MLP neurons of a small language model. Each row is named by its layer, matrix (down: output weights) and neuron, and shows model dimensions 0-191. Each number is 128 + 32 x the weight over its row's rms, rounded and kept within 0 to 255. Numbers have three digits each. A neuron's up and down rows have the sign that makes its largest values positive.
A block is one neuron, or neurons of one layer that tend to fire together. After each block is what it responds to, as a language model described it from the Wikipedia text at the highest values.

L4.down17:135106137121084111108148123204096120151151143167143185136115111073148106064094142101128173091097099186114144064150142112174160128182186136114095152130108193122153124121124154110161149123206140117132149158132133128144186192129146144127087124149175149044158169110105144094110146053133168130134141146144132093129149137137115096038145098181146145105095116114127103113158202130130152095074126162071090125153158108112153159108113082119187120128117088105149087115069108117130119066118083145066062122075097061103117135119147077173132096128128123104111123134090083158138084152091162119
L4.down99:133101093118128092050123141101162160129145183141132136103152106093140082130149111160128090091130158136146066108155124104124174145161120181122097082194136158111142107079135080182110123128114134144145134183097095151188146152143147145074123130136133137121167128181070135156105131123130066109124178150069142132102103112076117077116126116144081074138082084099160126167170136096123165119095124137104159153139139175112181135175098105193061119173159118126137175121100146124133149127185108102069186143059174068039076143106097127097112106140078104114181148169154158083126143125154161077
L4.down115:155152037101155162145189123132107085144136096095120143126124153122106140109134128117074074091194093143075125137122148147143133086071097121142117145152151132120142155139067121060172068139126159061082151109144137099122125172138136148120109085176128102104150094127058142059129084193155112130104147122123076175120170151153058118102166157151115072167178129178117070175135159121048094109157130150151099080137129124153142178102115095073156138197148115153124174141129186126156137074124112136161131136081094057097094113097123165127156125154132116092150109124109130162149177171126157135
L4.down140:116103126150139110094129170129147119132111124064172162103088168145191119092153134166085146101152129068160109109165161154142153122096128093102134155184072117170110180136126125100155130172116135147091142152135101170148166190102150180094121070166102166126125022061109179158097181147120069137134111165150091163110136143115138102125085107159151120085107170146112146167162115101150100143188146111145172168090097097149161151151145166076076085151110167105116142124083118097163123141159112087118148178114138054095162065135110119128086157095167128080104079071201125147162152125148124136
L4.down177:149139165115131113086114106101103137155151129093186154103108116120114108167173099109134105117122209109137080110087150103112150166153143092136117172097174177178167103122097135152204097122090066120104140139107065114162130095150106140153104158106130147114148110116115063132124090109121109110106117155122099169166084096093100086148124078133105115127068087145133118080072155121138211061107041115145148112130068134144144124117145175108174135144133156100154170110110092116157155149182070102155089192127092091133082134086159111149112153165147088102140150186138146134160106118221118209
L4.down191:085112073123130118105131107125158078132072148140153128129076123071122186137100164093201176099096075140122148160120109166133108092083119108138133081143106123130139096139128098105177166166149135102113111132147168165114138160068099135192091132146187144140124175089058156116108140177137139138104081111121140154189149148118170131189157174150135136106158148090086126169116106098135127152098131166160095113118144108156079109094150098172148081215160074050082103143140090137091139187119171063082124103129142113132118116139098135110179132137162201122108120082103106120136068086178099187
L4.down204:171154115089132144145080109127160137128133127159105103084167108159140123098128083170124150131137102105091120082106129115124110150087130111163147083131051180072091141148092098146110121217153117153153117117151162148109119162080172096091116075083136140127131134174097119101069143085138165142148083121204153172092077124139145123067142175136135095157171202145146118096095165127161184143179160159074205153096131134151169062100173101122069162118138157134117136075068091090108148147099133187107100114148143132160144118132173192108165150146177113153077108167104146119158095161096122109
L4.down287:180133075121113106045163069115123128136128091169162140094155166133139078127072136119045152104172120166147148131139143146101161108080167197104073093128153148138188109123084113151169144156102133069086127094104166099161043117186149101140093148076146179103094145129098143089119116146080115131108114175111201090111098143124088103137155094101125111091136089141074073178177120089100150111117119131184128163124115115127118113116146054098149169165126071168100081132164155102150116141182148163120146089202118103128151159090121105098158122176150114133129131162138118155092150158147158133
L4.down293:169117124081186112158133089084140152146170124086101182174170082142141156107101086157157110100130162091165129104113102071091078147140107151108102083181122139111132138087109140117142056190179147155144125057155175063134197120157115099108170163153075175160152139152083148135101127139108123110160117178166131113133115136154093167115121131197151124092170134169130125101075117104176144175170083159140117104163118113116095129107138160183170104096111168065140152138128061115149075118131145147179157119093103078128132091138161125114074159054118124089122162166099138112153178132126075082
L4.down337:082102107105104131167107150110088123122162113154065123121138105197145170165118113186101134127150081088095137089155145139133151036146160162157149082142076114168096080100092115068151121133122098145154155067191109117123135147154141179141157161066125133116137146156102128134098172156160129109069108102105090108098110162135166085129144088120151128145141121088157135172094102129142136089036156115128145088067117039099185157146090131128120162132157140169131167110137138100142134130152094157048105175160134102158079141123111148109176143137157099120137120137076068057120067119101158188
L4.down348:088150032119163139102167125112119146101113157084206094138180088081125111117115154097123135156123158094073128129118163110144124111074120105100169174124164120135152174171135067051101151105132115139079121147150084153143097124154143153104121156179157219108071089147102080162157072157077128084102147167121143136065083141131105098145071072152100096145097091076142061201147113078062154158120188102137090093081110128093072135123149125095105145136114101070109116086140133171141167136112096120088144137124143135143122112153135105150127126172156124131092141159124157136148142123098098164
L4.down358:061142148093113162150106150159130089170111137144041155149172064158117097184090175179165132087129060190161121144142115077092091125110131112081105177188163139160139156120045155124162100107052137169116122137113110118165083112132141141199104162142145125156154129141145092120168116124153114152126143129138148123123156146111134132094107138112174127174115127142119100125079176196150131153093190132140105162115084122078182153135129081056091077125127159135181119090083168176082136115161157154104106077132053103147149113159134125137099089099152136133142114132181095100116112101104174166
L4.down359:186187108161126096087116112163159156184097152207092125125136087184137130105149133090145111124147092097159087077134084128109092145155163085166195155121087189107128123124152148083145112154121196119202158105104141145127095126112126088102087116140154148132125111140110155148126116110120150151098104163133159129087211110153172173131175117152112103132140138090103133119106156119097147114158130161082138152109054102101137138107122097120135117096211096111167078101117154143108085125176176128136160168178142198094107133108152088121135130082174111220109145190195093168089149104123080110
L4.down414:114150203079144127099216069118128067124102065061107119118117153120138144089172111143148100134171182086204146081107125131115118119147159106158126152149170129110132122117142098134132115158152172143116167097129103085141100088077076135056069157151200128138175121088133139136101140099112109104158089180149169162128132097094113155151070123167111119143096106112135097177152126119093126074101099104163116153076124066157130080102115173133102121095112050085144117090157187095149153088168033117139107120092133132128110133136150117134115129154096084175151107153138170150186114104098133152
L4.down475:132129101198144128132108150095145140130150162183131208157125056088136147129131154122141161147145128161101136125107142173119085154137111101115061081155110114149184096162078172103104107170131089194175144117102126127096139109108193132166129100097102094122114113083120143106145172112113115189185165127178131138147051136076178111109097108138085176102117149180114161118079153101204081168104078143124125146113180167129055176128102181103171099104089155129128171133078142150115168118158131172151135062102112071119170105085134166135178130172128111126162114110161170138103137114112163102
L4.down489:121161118129066118145095109119120093134147111116148171181104131068162112095139117100082047100113133128116078111093166094103108159113176103173168125120182109118140169159149139173095116142137182144102141128106088122135134167142158126120098119132138162085125220097127160181127147155101138088057185154112170183176143149076164083086173127152117084084113109115134180151153133145130129139094152128163122152081087159121103122087156109138127052136185099113149088176106196120160120125114177075126112158149096159124103114089119118156092167088106116118147092197166102169167173113196070104
Description: The preposition "of" right after an abstract or relational head noun, as in idea of, measure of, risk of, number of, altitude of; occasionally "to" or a colon.

L2.down367:095132131140152176151158099123133096148185149120165137113147160150108117148115182152144150107102128097119142107108106153129144169157094144121135126156078128145068151069109126175158088186125125214103160144185119118082082104079096123092081127141110191154191147157072176179086160129127110134149170131200149127159114088092181153104138093115052099158068086142090107077121181105149130053063120171142102128127172126150066120118135110126161156120118094125071131125109066096178116106184136107100103100157192168128133138166149103164112107117149074140165088140134132146149152128124066131
Description: Mostly "of" or "for" right after a title or relation noun like president of, chairman of, founder of, part of; occasionally mid-word pieces.

L5.down99:129123102117070150088141098160131133122125091147154127171113107197072137166113109097109142129154156101165078117158149144132076161174142141102084111109092136115161139102153114090153117178127080108146089110125073143108146101101080189123167147077196122119121072096160188120125100180116151145113191123113163060124105181106106184115102166165141112168078153080154102158203112156068148122067077158067137103083138133113109065201109136156142132150147130101139153099180156117142148145095135117130097173123109095144093182195139104180125110091085157103144086151147132152136102168156092100
L5.down339:109160102176150150174130112126094108099079120164097120123102098093166088100201179191176170119120126087110153140166117121170117184111162162164074145113144095165104108142130088122080153102160120194115095149153059126058147147123101185119179137145239178117174135137175170122079093107141132096163151126166115093129128125181126137060160146129148163183085126098110093122118173096161135116182117073059146103142089090132140075152141158179134108119103107122132126119132090158091145116124111142161116158142178089199137147114080123126144133107139139115128154136106201151132094112105117090
L5.down375:132133095108166154108212151105126178153132132190104084120142157159133128155134162156127151096115121120126140137194180137083136136125156111096124137092097119145115158126183125121141134128143108161114138148085096139172077113181172131112132103081130112148115182169136200122110093158140132077081139152132130078098120105169138106104110129187154112143105100115123065161047061174142088000115110184136187164155142079131132101153100073090086153162145112124130104107163120096113130171148139149111152192117134121101102121164163122173115097173151103145174161101112133080133138166114087088
L5.down482:150148083124152124136147156115092145116127086085140145166061116183096163146081098054115141120114109082181130076096165072069089128101094146103146138146092162158135123179100107065146145175160136182101081089158104086078132105136137171155152139128132131146110080118127145134188140108111114173211152132091153168131134135173066129172149069158167123118173130180127130177086172056158101123126157167089102099153126147089120175168052088126107130086148123162127123145120150195124169078103159111145140166105098164189148160104134126090159097119124143099095094143139131182111130089152121122
Description: Prepositions such as of, by, from and with that link a noun or participle to a following person, place or group: daughter of, voiced by, many of, village of.

L5.down29:151142158123110104071154157087093097137098152152115151174100157159120105148102099202148093164116100148154121130115104190174085088109126120104100145071153146086104098144169119119202116165155117064128143175077118171096169134091096112081162108030070097149122144168155092127059148170176107125134123135153123162113132151142157136111133142166096157156106141125099154110124120166133154167116059183118180084092101128139109047173113183145156126145192105139171200120141095107169117112088172191120121161159093170118124130115135139121152152122171090129101161156104077139176141113122141087
L5.down51:078108139098134116173151139072151164190081079095150054147099122120109088132136111108131117066113119132108158163080085150128077139067101134129143154074127117142149165126134186192131134106122157121150123081145156139166124182100078130118134111142118114078117139139128106141098112125163072097101158123203103139066153106069129185181166134148183169159081104164071126096140128188164154138047093099209114134114133101135147143119096123138175119135124123150097160146192145087103116090124124166092125131157083159204126076158191129136132133138115178177118168126162118120119117169101170154
L5.down102:133174175143106122137118150131081157155143150136135113106092082160137072105183119134154144149106133149128120102106138061158148146154151125116114072117176119137140126073155139170176105133078044072141125092167130111179117064068104120128094138117131086139180094135188070116123078142119155088060155104138138113151054091115160145170114108187112214109128110127040128104166131126161168135097055142137145153135153077133163123109103140076126155194124126087151152123182092125150107126121107131169147174098160152179125128116123160189126173086120100148122132077093161140102178161140175136
L5.down230:092125155158113136142106123147188112129098120158146189177121127097131136150173114160147082141154129074092049104141128119172179129165128165188082103116111082124085107101114150179075156106117113093084132169166104085094104162177111133128160123117140113075117193140133134085119075167188130135132143138160134121179125152184153114191140142088147147089090125164135167109121076141168074137149112136070220086134134143112116076104128137149117077061166099124140197153174116164126165110141120151124126139121152157112073171081108158095107126089153154195098161103132129131180078142071165123
Description: Final pieces of personal first names, or initials and periods, just before a surname in lists and tables, as in Jos-h Zuckerman, Stev-en Bernstein, A.G. Barr.

L4.down10:143127115179122094128124124109155158115093176143114126147123162169084174126080110093102046197142120130032177121201139122110149090105084172120081102088116108094083166126151144097104135138056117077097127120131173112134078122075121138093144146124190145114130100064156145146129102195101111135099099135127116138103106108107150166130125195124163085147118112093131144098158117094151072094160071159105086104152171190142124124098137172127171155105104126150155155111190110124126119157140126147093133135123150131171146181051140095173096147167123172089164188060113089170127163143094159138
L4.down11:157142164108122088103168100076118152121060091138176132139094149145149092112188121103122075171043113136169135090131129106123115113072102127107116139144122070128088147110121149075069044136057139156152158106128128189123131083128141104150131106130088134103120132175118107151156105100124160148082151095140121082137072118171141092123063127107144091149101133119107170070169175078158138076086091166094062178133159158130193140199138102153142149130091135092161159110071110105096124083140121157125126136132136072196148118162152094142123101109148106201107096084113106141149146140082148179
L4.down27:151157168086112145132167157156103109095097148132125204117093117149174102158101140165075106093082114193151096120177100166142141141110163162146164105096081154166171115159089131131139180149183060176140090079141139086138120173148141103060148137140094107083122077125187095162152174105075086111146165146105159182136185193134101173095171103110144153119127128157173094127114147090154086165157130193089109128121162128143167062087123083109115181098172159146113135109119073120156140139155122161193088145144084165118076127161180145100084110114125112153194133141146142116120135110133117124
L4.down67:137177145146113141140143147157089105151114154164086073198146142156114157110133144141197101169141089147124084124107143127090106130077086171119132098129123128102116122138095128156202090193153045128116123097080154069134060169173094098123128105098143081106159114083115072135074134148136109144097167071171122186159134106124107134100077107071134170120149148105163161132112119107115138169046158114105154155132055145119137096192089149128095168137112141139145108160099185157072087111100151104130096123088175083195186130133177146122090131119092124111152109143067126126122060142138121118
L4.down92:164119133124103139136165097118153082127142093103180129184174148131089149161142139105124085173158138078133145183108156133105135143198092175109040084168114203162079076110172142140102124127156114137163132176111064116099165121138102104065182119100107138188125218141077125140107119153118073111160150120146098143138132111118187106134105114095110060146198104139143129096163183148161120167186065081157079079124155112086154093152145115143139152113127103101066169110139152135108121125124147102163100147089124140079117157111124162151111158116135184069151124104106103066119100142140106159
L4.down116:132103074162168117090119082109124125084161090155129174167117096120108126183125091180131094103163170157168168208044093153113167162126115105095096127176186091128139148099132111123155098156118141103082170085083164081098114146179109117150141091126164127110113119154150150100082172144181135163173146099093147160091084104134120102117104129137150105115090223122085147060149136132097072118120102101109128119168067152161156124133148153063070109089122133091126128179177173169133157111153107103087115090156120154096098076095137093148087122128143117137129171150127125098053093102190128132
L4.down119:131097190175117161166135154137110087065101139185122131150142128132068148098120087134118120111198115102152124176114137108131172123136070078112120106129163207077115104110109176091072087087114114184133149112090135144123151089159099154146095186163092155105153145130195140113116058095067121145091139091117122093145111154159129148115090141100115165072181157124089113156108128172170097063114149152102132110141110132082147140209110092066108141133106137127088135156090151074119109132131141072070124157152159133074184128106131068186063107143154117106119174151115091083122133127103151097
L4.down148:154153068093132162108131167160135092102083122105117132061178109132084133127120117138149112170072149130137170135079121134122055159105128039082135167117123135109227127127134151150066142099108155082159158143101116120147107123120160123132113135181171130148128154129104125143157169118116120110109112150154128049107080127174147130121086148146145138151100124131119153109132074094151146158151130133105109130146109092052167124157095184068044128144123139066143159119175162135129091146186085177141090099094096128130118148183107103087214158117155151038098158105127078083156135142144127076
L4.down194:104120162070130135144140097131186127104093055100112081155118132048142146152095134161103142075174098124174147119112084121144141133126111176166113155145137103151103125077160145044078107226157104098106093144067178157113139172087134110105157082096221149160118114104115114190147077088173204114135074074168124146107130132153158135143138143126205151086140145114105138104066137133155133148141103169182121158144115140181118099143172123147088102150155099108103109134131120135099125139114127155151124071140146064123159151104145116074149101122115131163128106095173141143124074085087169124
L4.down253:172127145075113157166135105172126114179169134129129180103132134086062123086113159076094064187119127136100170169093163087146158170099124172104123076098107153068123067165193120188104149118175148140121171160139162065051127135159094140060099128097182116133167082159130109169097068131143144083093086092154138141140111160102120085191180106140128096117120069157137114120063098134171135130106110079095106127126095144185114133063097109163108104144098122144115096141127110122128140157146119160126152170134143108134088169115130141124074109098114175140183092124123112169130159094186153107
L4.down261:110138161156123162110150171121155126072170167117186053087112135137132114134127130068086095163169131122116114184091098117130161124073140165107075062119136118136149133161128153078142188141108102146137134126135108108123179109144148089169141150182108157092076153125158128149122183165153159144099126115119132131184151171135155142121094051173149175134156099118133142090155179158094128078151174153065145085149130168164166133143111118182123131052051115126147139081164137130141146153091127098117093047116137067178115184117114100126152107207097148149167113139142118112215172126127116145
L4.down296:134158101147084084053093146136178117100177086154137145152163208178165064097130113138124130065107131077192127116124153159115103178140148085135033099145118122134163160195148134076125097120138152095093153119124177173076140115143149139154090130138127131114125154193089209138108145085081129192084161114208109142170110142156107109136095143148127084135144090150107065137139130121125150114043143094135115107157120105114143095088123127131156115158107169081120123123149156133121108189115099108100121187104209096138100117132116138151094125153147110141105136199130126130072135084099142116
L4.down319:150110096109103165189096110193137136110147115127125111065127101081144188159082083129144132191172183135122089089089144088153134148136087145157076163137123166152142168093110099157120189125145123138120119122096102164101122113090174143096111130056117109149159146151116126155099112140165116154101054084120175148113120148131155076168136135179092133136150140072159124117178138110135148213132115140154059100173059108142182073116160197171107157138106096103126136071149116153165104156070158135110117156086143157172141106153140096170064157109163171182120131092148088100109095153081153133
L4.down342:110092110118087101092114133236127129172140136112092107138141183134165114155066075102142148118149162104174161134086065165115157134083118138089133114070176159154185072143147099150123180109113118101073191117107099119090141197170137137113163201167138133114151124140120096171110147117140123086147090139106171116121089211175144167068098121100169164156176142172149121133143142118138141110131166183136145140158138156092083093146079131131091147092108111112168138091141159097152150144085123113088129137155152073085095074114121162123164178063211170114122131115116140162147105104132110124
L4.down440:115157130109102114131124097136098169161147142115164164115126101161100156161101164062138087087124167118173077133156188180182159081092137104121110068156123097104201139122158211077081090117143155063109160130104121113118128112144112147157171159064133154108093136132122119176148138079119156102153091130124161134181111159135089159112130059155133066131095095161110141146140137157083198121176170154095205098178131113142112130150083140143117096117109144144069170111160151109094105128087118097101155102138116065077212080105126096141142085109077142096122101092090089094098119144151120139
L4.down505:150112127123113121122131166063138142133163189171160146138138098149114174116130114119141092179126213144163160140092150129155136138107117162130147082103087132181142171142078055169134169163128086151107185114139118123118160116124132121173106130137233087187144101142122137134121104154070056084112107090134125157079142103158111075107105159131073146153110119131145156120128100107118162093203066162142118169132122123112095143120163150148136141143126155099080103107067113133155061077188158112145143146091105204111116102058098160123175178128156170143168195068140108135123132125119088163
Description: Periods after single-letter initials in personal names (C. E. Toberman, John C. Young), plus inner word pieces of foreign names (Hussein, Jágr).

L2.down103:087151178074147190188127112118122124138189081159157160132207117140126093145125142109140116183087154122139086152112176123106097099148115131187122104110163115156079130152100122122101113157108162084176160183084129133135067146145137144179133146097066122168125108089177201100145122060144128095106141102071098112091108123115119154083154077141118123154085120074148086143092155130149139083103112091176125167135148122113136060081087116132113123073164126147117154139131123094091122155165132066100142179115130196122122066078156165083164144157099094137159114202135069099112111145162130172
Description: Periods after single-letter initials or abbreviations (C. P., Sr. M., O.S., et al.), plus mid-word fragments of foreign or split words (Sv-r-čina, P-ag-udian).

L2.down143:160100152102119141183175164104138114095148109159097089108147129117159163166108108030166159163118124158133169091171127135137092112142154171134134156138154172094085128173171165165106055110098103111103151144131127195177092153128126147068171115117080115128126163117145174104041152096163135135123122061102140157105134192091096146166083154178133070126086120110170127157125171121161102080144129186146116147143169133164097093115182149102171107100130109110108150166166089137129106159125133135125120094167137084086096159153162117034118107130147181065119090120120145177176121153142147078
Description: Line breaks right after a "= Title =" article heading, just before the short description such as "River in India" or "2014 novel"; weaker on scattered mid-word or mid-phrase tokens.

L5.down44:155099098135121116110138062106177077115149153157104166104144132110163122139118108080141116110201143122111102173130112177114073169155136122172136079151107117133146122076121153154144154130112085050130156153112112113149158159111145177144148160176105071128138182062105131164123148081149075067112148134101138120138131138105128118091071171111116094180136113116110185103063097083146136127133116099072150117137175062168065081112177095143148095140132135159097129130156163093177155087150090117177142081178084107067094163149121069168116080111117145159099122116080199081148129154082085113
L5.down96:134067111223106120126121131103166142176188156144166118172151133151151100105219079190073104162125153179117135135110121123112175125183158131157137093153098122135121072131108146146205105122112151208107123060144154153116100093147104113142123143073136130106094107121129075171129179153137125139090145133208156153150127145128116116152095118106128046143114149036111126195088109168132102142144102191102092149079105145133156070136114155124162110176156101162140161174161081148159073147104098134086122159112108127100153138134109127136147114078109116136135160162124167106139119183163130088
L5.down163:130130093148184174156098131134102058112155181116147145091150124091142130131171119164142144098103121134108133117202070098084109087166098123114164136202122133159096158146157114135088132091179094180134157129072117126151162189145104169165161139130157138155125119130191094144101110126113118094123149138146095134082087173127113102131115076175136143111130147139130155133186113043189138142119116085094061118166170151149161091128122189128133120139127119134153094164105129145114163107118041144165076168114171153140090181098111178161171135095139105105105114069134052049077103142108090091
L5.down503:097125103167113111150130140165104145144124191170130132108177152117169138141099121113118175108058116111135124100115115097073104103121070120069084157157118178121169113074153098112134077028149112161157167111178108117159089135181153156096179138107136088088073116181162159157069113146108176126155113100149167117067125154167087191105127102166161083152095116171139153154179104126185196111131104125085138115076145094121136184109118117128141163067117131137130156156150165084112126172173108173114126090155137097104086106116127158099126104134098133094185152156106171067063151141137150148
Description: Closing equals-sign markers that end Wikipedia section headings such as ==Geography== or === Film ===, plus the line break after a "= Title =" line.

L4.down15:140097163126095127131126138131130165133104095075058107117098119094144165115096151200126088066121131125083160110103126129137120128140112128107152169119119066134140072157132122162203178090120135164086172116082148125152120156094172194103104120190120177140144137143174090092087147108100188126132127122102163129068090147119166094095130151177094099086122165145148116114088099171106088108107151116098132157182127124108096189080136082101162135144159105105117060109169114183169119154109168108166099107147102162157048121104126071118123076136108116127167116129131154180148137111118178012
L4.down34:115161146052084115115090067179143061112106148098121034155129193097100122147151161079095133117118078132186152133139114141162168119135120132150087136157108107145150154149139077127190118127122124114150157122135092116141087136160192120104121132124135108067125165163146153112101176178104162109164076173173150157105167135108157069115118091085105120142122133135190128134132124105145165080108093126113122125136146073035087162156156111058145152139137121034083170125142157186171131152143159099138074090122115089126106167115101141132090177087155176115168180104107148103090119123110104135
L4.down96:173110104118131120112119106111117115207146103166182153122135129094124152092141129116048134148150123148134108169190073138170149121133137164102129122138136146168141100099090075076105147059150143086096145115090095102084143098093145090162085152084114150132165160145055134139134139128124117151140137143084169109108108168136042119126109091096080088108183107123124172114098094144154090194088096155156102078166130130117107136161177190146105155105119068057158167141074186165151073109067158168097155187113153070108096158166123103135147116145109169155149104147102098083143153167160103115
L4.down100:122128111168131220158128176182113073115144099121147116107147084141107145121115184097074098137154188123076122162092094099144160085178143163124098160128141104077136125075091197173064137091171148151120116116137170143092112141153110176133088159106087132105164130141157150126142117110170118100136119138158145110129102137025198138133163126111119152108145120113154106158136149068141210114176168160145112159176129130113143109091139054101102102104125114180162097113118129140095120154102192120098063100111182157077145135095151111081105155122175125148138139125142197169146153088171117076
L4.down149:096128185104112136159117184158127106085096123102051133083159145115131051135131127105172148130140101134107068197119117127154083160120114130100146127105108198171131111147071147123099127092130198153128172120131112147142080105108078210153144163101170106153157140131136207120139147128133145120111189118102142169176067110096125132092086120047103122107068123111136115124083125135171132074126109129103135105094122063132101122104116077124157110116091160149084183085051109086083124064154142155128148093117136177172190122099151133108076066089088124109124133147135126105123104107114101083
L4.down163:144163121091087123132126163142140180144148091167089127046055076124139151137126160156145177092116146147179124085138060127139146140109116086138110138144124164167138147123110135125151164199107177118201117104077105147135112117105208152106125141130061121099126140124084110088134155144186161080109091163086186136097122050148152114154098203121101113083091109089144109157151169169159100115146109166046120025101150143087085101126130101124166085184123102089096141149124130130115116086134139107124161119085108088111158106096145137149148119092120121121148079196108118097175123108140122146
L4.down183:156146128145105091106127082136117127144109159141106125127153111148101147101100127076139133155082087201117166104156125097145088084113070133080116130091185178115089095150154074087184144169076102135120060124121174106142141130178175154136161067144110109128121118166134125128097113151174113150118218115142098107138132156203106114113107141088173123165136185132127113189091108185114105083054133139105109075105139097170087131103172083116101068101151155197148116121136131179117166195132134167144114163124052102112139089126116115182134084173146114140112097101122134119092152093191084152
L4.down278:187156174081133174097127124109177122106092094160176126118124155152120108150066105117078122086086149075166129087105092142131139099115126179158114186115104129085148149124159158156150094220110082156118105208102115130143137144154112133143166155139125099074143115126169219122175113105172151170131171156097086097151170177163169109144109155067105084107157147135135070114129138129162120093080093136141120177132130159115116164108143157144082113189104119098122147059170141122089108113120116135146150160138134047085108114168154139102139077157136108171143142138170174060091184159112094100
L4.down284:092125106170116141089155139172145100180129180083157144162136119124124098146188076121094117133102114140166122122114136146129173121109151186181073128115125155096179056186175205149118169090154110163156109162077153145069103135087125090143157180141064147152074131077069109145138101111164072134133162122107177125181122130089118106132075096119174152081113158123128139100137096096159121153108101078094140086126164117172135124179110154122088150196150104169111105106125114168093147136139143128203089130145151111188075137106105124128174118145131127073118137090111098156179125039137124169
L4.down299:148143101143138083110100114185137099115118193103140130148074107129081111167113144111135112164115123112107133116121095125157178154198162185152118143140141153101114104192115110123125083159180101127133066119070154203183097111126145162100063148143167152183108157153160154135166192128072121170130110195139119100170078122149148161136118148140115156147170131126129106151148172157143109136059157118090091117144147099132179139130162142059113107161145106105053117129163128073107099081135165182095172118113145135113122142106156086103184139136171109168096113141117152128106171105172189020
L4.down352:190106120112127173091169109152147127138172127162119163156135104113181084184167107135149127113147134143129141146069169173086108131176147123081096155124159102130141114148071118154171140147140091142093153174125098169154168131104182135108094165093141189154131134085130160142107107129109149103110119089098158111186063201106133075173142108145197127104143072091126144111100104140169115060086152086085152129131150100144128079155098128057134081136155171149102138187110163093064127148070136157107148120113166105184152173106141155102169106124159200196148112110122134063113065118106102145
L4.down367:089111095156061136157149137200108141185108168126127092116140184105150092168153138083075154131113079152124138082127137111097145125092114105105148153094134120138195060115070172167153152108130131100111197078139149123128124125139127127125121174125183076141110110124142147139135120159107091179063119109154157146150122086069168112138170152113134176115165140148128145116164096101154127140059085127065099170128123096139101107107125119132171161159154125105160127162065141082122104077099158134123095135161082158178126066142146137092105106045211118084167080165064148156130131111148125052
L4.down380:133128092057135135084149056126102187134147163150130062160128149124139180156145091123119088117188148171040126122133100174095122191125126118162133093096160152152109066157155117092164121157188144158079157094108168095164114198068128140075126186110209111116110118106166127144073118111124102133117124126085140147130108186113088158164125147084093139121133135117129094134111113110190120127064092161110178169149071174140158088111113184106184160086146127141143119155088062130140121113123140095124106179123077163152114168123139125113136076095164120127123110123086168146192149108096110116
L4.down434:200136167100137124128128119160136110121104118094147133155059166121117161167192187113105169167110168124134138071165126134113133139123186109201187151152129126070110133093133160120145135088130123124114062156123097102090122162147121162123133074078143092088088148117116136132089138138161186124105122054165110143134162130120147062146092120099123175106145183157138124120116127178103060113115185149135201190171089115134130099105139119097118140142164113092084062132095090158163153116121121149168117085179090123200066106073128154097142159120105131188171131128210128109149164154128089147
L4.down472:083078132151131146192179165162116181127200101131166128174103108124132140117142068168168131105149093137170105142107110063056153139194140122135137120044091158137127132140171176161143099134110219132187157113120093129111137159060095121120144135090146118125144111127127091131160149094117063138108178167177167109145129140141146099149127119086121118088174131122074127087122152100180187121119113126163150123139115156108190070129123132138125172143128110120104067172075170064102178083144093140165142184135089168143146141148113102112150160173098104159182085116183108130155124114089162127
L4.down496:091121144181147097128159134145144127155161184141089166138104153122130160143151068153130167129096189125112188173100099145154154210110114203182107151145146094177154104133183172142106131097149123169100138083138179089129163150119161134134144157110198106145131143153098109162160156115128102082057072116133164081118112173088092083105106159112139103077150064131153066123121101120174152123137119125142130088167077179091156110114109110136178131075088161160117092066215081127158105103081102133126105097126166133084126114098150162111098130081120152134135114186150169151145178083110155137
Description: Line break right after a wiki heading, mainly an article title like "= Tank's Prospect =" or "== Life and career ==", plus weaker hits on mid-word pieces and year digits.